{
  "d_model": 448,
  "d_mlp": 1792,
  "norm_eps": 1e-05,
  "optimizer": "muon",
  "lr_mult_o": 1.5,
  "lr_mult_up": 0.605,
  "lr_head": 0.00486,
  "warmup_steps": 200,
  "schedule": "wsd",
  "final_lr_fraction": 0.0
}
MLP neurons of a small language model. Each row is named by its layer, matrix (down: output weights) and neuron, and shows model dimensions 181-276. Each number is 128 + 24 x the weight over its row's rms, rounded and kept within 0 to 255. Numbers have three digits each.
A block is one neuron, or neurons of one layer that tend to fire together. After each block is what it responds to, as a language model described it from the Wikipedia text at the highest values.

L4.down154:153133178111117081140150122103168124115084124181145149102107143108142089121131171127131112154132131111093122118143125144058102100133059130166134108119152124127132096132126171116097146163121122109062121157130129098145136112142152173077109129116145134116127127125137104135111191149106091121
L4.down235:105115197092141097105160104082170152116145156139124098154093161158136151114168081113124089153133114150134117108153132170127137099111084128143141164108100106160102128161104149149141132105068120158111086134152113114102099199094128149141120106153177133183178105155109119141140088125131116128
L4.down483:097127197132119131099118077117139118089138137090111095155095128147102093104143108116098148145117111165102117121152117168138177094166122171144101134123133129155169133159140113120104097141143144119117091131125152125124129150164114153145115113154134111134159156149142059165135126154137112121
L4.down501:132129151125099093106133154122091144171129145117112119081137107174161106148152151149158113132134116115086147145083148157110116141118098122139118156154123117124111090151098163132107144123139157092112149106162069096138175105159112128133113098105186082145100164126133123137111147109113157133
L4.down681:132144162131110099087105151139088150160165126166078104131144146130118116123118121087111178147077153147116099099151095200134102128127158193128116099126136133117141123097094132135094121136144091089106150156089113129114132118151135170149087123089111110106168170151119140130127134171113178159
L4.down769:141111170123109146129158125153125103156127129145145083144114142126142097100140113115104150101127080162162169164124140146110131139066177157134135148127125133100112127125178113109137116113138103114090133167121151162131100141141094137155145144127068144134134055121176091119159127093124183128
L4.down984:130156144160120150098098136124149116121110113145129137124137119141144167117132107142137125142109143110119105132168159119121123065135152128145140165161150160120104168092127106119144126156109152149131110132154153131120107132102127128174103102122176142086120108120141101094157152134165134141
L4.down1233:071177115160139098144116131140110144158136157151136151115111181099128121108113132148112137175118115129126111132089142067142146113164157117170092140121143132086113208135129091123156134157132169158151128111108152168112113142123160156118147121082154139109169135134160140148099135171126139077
L4.down1287:122102109150125173129131134141059087111093140137091147141088143131140169121141113082095107127135131164126127163088124092118116139085114144148123129124117147124141155133133142129111133123080145106103095132174141131128117122140110129146136120143170164094155136151112119157130149111101111149
L4.down1368:142125129121169155134102097130135157142142100102190123157137111126109102115101145118095141158098123140078162121111124130122148170160133093095135133167157109133145143107111135166063155140129123127134130142114174152162164119147181127092104104106121138124092143135107106096121166108133116147
L4.down1373:131083127119134106159134129131146123120142110121133111142158138103091158108151105111130154131087159197129166119150146184128074130117155132122123112122133160134116134132111160132128141108113138156139164081126157119130077127156122146134120124159137137113166121123144113108141119131107103093
L4.down1425:143183146122137063107136142119135126151141171133110128131171104137113153079157101141113118169114132162081126114118123172145149140183146102080132130124099147081129165131148122089135167123148160139178109126169105123100090139133129118122132139083132083148128091135130067169112145141122140178
L4.down1501:102148162144126117143106144161126143077133135143127129124104170141134128092103183121139132125116086170129104113106086088084125114187153136128095086093117121107116119109137125114123116138134162151121121157135136150128201152098153104120145136165159105098124097141142155126137101148124129107
L4.down1604:168123142117075099114126088094079163159165160137192093121135124123122082139182118113118113138098168129172139159158072135143171121144102142164157125167124145125140130183137105140135138130131137160116133146168148119122121133123130116120138114161166131155166149114143134115110115136128098124
L4.down1654:132112163123135140082149076147108155134116140144088107121101125095143122159152117139098130109133093136119106117079124156112119110114112134135109142145111132109157130109149135120109107118139140131161167106111139136137183115150123104146107128143162182108199127103128127120098145101126132089
L4.down1786:165173149142125125162165086087169123112141104119104164112134134126131142142159147167077133125196120137122136092122130111151160173112088151150128120132137148132163142134090142141132119086158141143162125171142113097151109100129089139079161151121125135117129117125125156105113123109100172158
Description: Unit-conversion parentheses

L7.down573:135144103154209157139166135118133150138130145146134105177138154116098087129054122137101146162124127150138124153129129125140132111110129121124160121108154118106116144097107102130115127119145135134119100112148123092142136089086094108129089156103104145120135181101164107132133148070172099110
L7.down702:162137152071155131107136155124103170149143117150156114141140133119134147101130131112175114106120120144142176104093164123131129158111090113127124118162098120121116147132105118107109128142107083160141081136134118086155119102128133119158125164192127127155133131109082083092135136075122106095
L7.down971:133159141093170129101158116134097150108124145115133141087115102121087097099136135109108163137143132127087143112077168120119121131120127184165084166192132149150112139151120123117111103122096097150077166163170144119119103107133142102131123140103178122132167159154104173102146143122116130083
L7.down1472:117120149138152159096140130118145136107103114123138125091074091162140122106125158154101176162126151125122117123116145106169096139119121134142094100144111152089143170140131106158081130116131141116160115112076132087155143153118132124102114147090123124128129131122155131151120118112162111114
Description: Separators between listed items

L6.down793:163137145100138150081123117140134122113093131046144155131159114124125143152103129127109170132158127127109155126136163151094106151132146132139087117108100158136086124164107097149115143168141124147156124117132144120108149194139078179162142111129129090138117111129101093131170130098116143147
Description: Upcoming time expressions

L4.down6:126116113065168155120169122099127109107128111119129160133117117118111143107159142142138116132104099150155184134100158111116149105129131137110153192169123103125144143130129124119140152129165132139123107141165164128121107140120126176164120146122119114158121169105098137109117125100132158153
L4.down12:127107127131115143139095149113126125118141138130143119148091159101108126099141161107074150138140122111138132170078111148150143110147108142124171124148107139137120106121115072137140123134145159140163154128136166146126103156079150136148136131121100114140133132137148143102114118109120110113
L4.down251:166140113126129148137114178127146113124134143105141130135142103068150131135137102113151123148145107133125100128090160144129125133150131096131116122123126134112141117158133160123101067132165121201194117112141115173132158116105141115146113128135172103110145173132099131152115141134159113150
L4.down358:086091107127121157103160132110102135132084082132102120152152103116128101208112141154177154142125114097155112166145176131112139119142123128143088094150105116099162137104123147145162132136117131129124117105105136134152109115136098083150132132120156123121164115135123132112121132145163092124
L4.down527:118111125159145142109148098109142112092151099144168148136180113106108153130110164133176137169123109110147130142119115107161101131133140132116143118136136137174065164118201135099092141124143115129133106093160157106172097107078115135129147115143124135105132112128153121115109148170180166076
L4.down530:141159136145132138147177129176147108174106122128166172106115118140153136138154108121125106158137103108149126121133106128119093146112142162113110149105128151113092151143155114149113111121078153116143145132148125135161117140102115126100138147125126117117121142140110175118123162149150123128
L4.down610:167135139120111160163121104142087150083110100119154077115103118088136142140135131158064156127165087103141145128126142146155167144155096114131098160170076118147097136126054146152158135106118159070129121133148142096153130119125112089105143122158128136157125174153163120128114132099180154142
L4.down660:150137139105098117116116158108133053177137110161135144162148123156115125109133101105147101116119130148110107137160082093168137189136088143106107130145146138112136158138103129138103108123152134171076095133105130120114090133083105179109143153113140116120153112151122130137179156108106122136
L4.down771:083082129159129133102095125112124100108157085105163137139127117142105152123125133105136142106112156110151143158124159114161128116123116137137144119117134152110085174118149087153177130132131130163132119143111177129112122122107127187106100106138133178118140121090096125117133098159147117119
L4.down804:140142130080122153145121115066142126132147132177129123110124154136109138103125090133129131129144128144159125126111103178111131111094146128107125144102111120104166117112141134114140125079101122152159096119145164144059178155126142154125146101123150108146186129111082099119116103112150127140
L4.down1145:111125132120097089105159119144154128086137137117159135146119167144141152139121138105105128131136130104187124117140121164087149097128120094153154133170124135143159080135146086105143139157152089137105130138177106085149144158155142145075156136121114142161124095128134146122115116105120132195
L4.down1240:133173106117122137145130130129135109104135200113123099161110109128093085167136120116122107067108169124100142156129119185114116123120145136141145105143134082108156189140136132145136137114126129126126173135149144100122126098117119140116200140135134121112124131116123130152110119145122157161
L4.down1356:124144112115147148131171098131130137138079162115075138124105124126142144163106125117150091186169080148079146159124123144130112131113116118095132101143154129117131118131094134102096083116122156112155089126187145084119126126149115179134134139139176144164124123128141140145103140119150146151
L4.down1448:135198141121123120104191109136153159165125105097073130163150101106107123110139126131126141119129121142153158103093140143087106113124111107116137119163129154120126143146138113106165117173148134137117107109143094114108142150118167176130089137157082129155118098124121114135136095109139149150
L4.down1533:119159147101105093097166171125120150110110127122151138146099120111110162101096147107119142144157156078158077122095085140137167138121125139127110115132128144100161103129114150098135134129134135120118109157098125112131116173154102139120151135148092123149146136151098113105102094167121088203
L4.down1620:129110135084136135141131125079146116144099137113127156113127099115138155145113112139109120092094140129066167176113132062106137126125122131135145074133123085117155066130120135121081136167125176067080110141097070152114114117143167176152119082126123109109091139106124134132064107096119118146
Description: Table header row cells

L6.down1351:129130156153125105143151082132138148096089143149094086141120110148119105136116130096102135154170102158146094144163106133067122131162125140142106152145115138140128120100123104111125138096105137128111155100168104075140175138185107108122095120098157165145133142119137171134163102107114118139
Description: Markdown table row ends

L4.down41:122106058108081097112096130070141132142155146194134119095129145166150139096109141114140063132115154130146154071071129135135149121115142145156108110091124123102144124125106148133186126136120120096162133160066062132118078155145126114133126103107135126107147124154147123132137114095136152113
L4.down57:119112156131138105133128161097143079141116097123129144098137137119140110153109133160133108127162132126139100159088127158105086129087153108096115127146118133128160154151128087084144086123142166128128133133076093145186093087084133149133163128133119131162120119154160094146141069113131119115
L4.down357:129130122127133133092088120152115092135125146129159191137099143170127096146134114181144119141134122112122085118115133092102136104092114127108095135158127102118095104155146111160122100113136100128108112095131120122105179138153099167133125098142114147138120113127105116087127113040093136130
L4.down417:117153148139125154081143109130115126138113113133128115160107129147126081101129140121144075117114139122135107096129094113120128110135088133122132090111142115116119193125148118142140123151135108164169108127139167173131099120106091112122119129114160148105151121133139145168150151125157173160
L4.down462:104109120129131122110126139155147142165117107118138201160122127161113114133102130109104091132163132125149141127136101111131135136152137143099082123124139134103117125130112144129112124105169105111126138141138140111130134149084100133130128148108117158138092141147147161131184112154109146155
L4.down494:112105147082123141124107118113098141151070161116114128129130109107090133124132123171130132123133134131068155111164122169161112132169128118119153095156145135127085141135103149125096123150161157107107159132131093134080155129123121147109109137133103127114113165122153095121100142130130154148
L4.down582:076100099160114163130134136122139099113133094152142154096150150099147114109103131149132174167096109162117133161163149094145132120112128100131145168126155148158116127136126086134137131104111142135131132141126133102148119100124114144114139094091149147120106134131131132120119095111098091143
L4.down637:119154155102108128136129088151140107117096108133132118141138137139111095080104154125093128181182139144119088158117151142164143124165132134128150156147131075122117135123122115139155151135129108115092129153102111137147125114163098144105086145074135065096118093187145158141110153104104113163
L4.down727:124131162120116086130129139127150126145078135102128133118111133131143158137120125129121123146174125123144038110147155164104097135124151126109107142149108118124092110093121151117136108124190144165103142116129085130131166106139167159123155134152134128136195111143136083129132129136146144114
L4.down1071:125133136161139175118079120156135086109129142129163172121129130141138073140126076123112151156130104165142129137144154137144134141135115115159116099163100099147078164138143166171107145131130126133111138101122130159122166124183132156116111079122126151143162119115151117114162122119091150144
L4.down1150:159127101114149135115103137120152127150198113126116129100111107115135122148116141095097121155101112123108121174143129136107144155129116126135155122150142146096097076158111125144163118142139137140134155157083137147151150171188102106131118151121145112135127126155142173153142148114165164136
L4.down1185:210103150153137130137118155140133124134101121144109132064162100111145111149145130181139133164170096120143117126190157162123116065152138182146141087141052113109114135149096135093137137128133118109146094136152130113141112135137133115137088135134075147122181115140123131147137137122077119130
L4.down1409:137100142161140123112118150085133102110162107127151130158130099169109158119126158114157124160112180162094137093114081128185103109146117175118099112152140115109115127097141129105154138105123098137126090117093142129140122107120156129155163118106162110104135115126157123107126137101119104095
L4.down1552:164155163113142126085079151153152165119086188131073063127096132131091136156119169136157119144087093109094137113130097100096149120172108169148142111150131149130144086113129123141145152112174118124168147139123151115139122152121109134130082141157162157119141091165156110140087114096121171137
L4.down1674:122119139115144114189140105137117142138131119148133103116142122099126167067077132117133156135142173152109103115084160127165155091106138169161129110160123084100135119122137132148112115119127168180122127135147181092113186126134140142140164115087135104115102146148135070058145118144166112130
L4.down1680:152134098128119127113153140115131139163119108124111154135108105106139128115101067155150146138090135105082150130164151156127167132162138132100102192154112135155144110185128194083141142117222143145100145136080123122144075135124147120154123129131096128130111154147161089095130080119124147167
Description: Years in date ranges

L6.down651:077105169106152136073105121178137152134113149110138120163144132157144143111124111095092162135115133116141152107113092123121118099117146149111085087105137186115166142156143062152080133148093098124125103159173141093163108174149125147144141133056125119133132095123133185139137128102083173139
Description: Table cells and units

L7.down84:157126108104124121172156078118172097159142127134135114123120152076102143174145102131118138087149097171076128124166130138101131127120096135104115131103126118155135150100139146137138143138151110157151117149088112145122152149077120133135131110098130111112164143123134148119131157134123083111
L7.down579:125136099128137118084121140146148115129128094124113110154152112133154134140126111138119083157128149105147139174139149140131176130122168192105121174132127107149141187132095100143108100144109174158119111163153114121113144140124146096109111107102108157107195192071143144151096147138126086118
L7.down717:129129199112112127133113071120147134141126134126121098109126147130174104143118113152124126157119134151139136129130128187133183067140140126129119115087142115104106155126108103147087113136128166136075132110113129121115112112123140132141144155127118131119141148140144099075130118112155127151
L7.down1066:168141115111122196157120123090105143162159126103124120103122132106137141119133150193147111165099142109159156143172169163107103120177111124117145097134157085170152141073124102157138090138123159136116093126124102109133136139121103147128143112102133146156156139120130129152125081137189153155
Description: Numeric quantity digits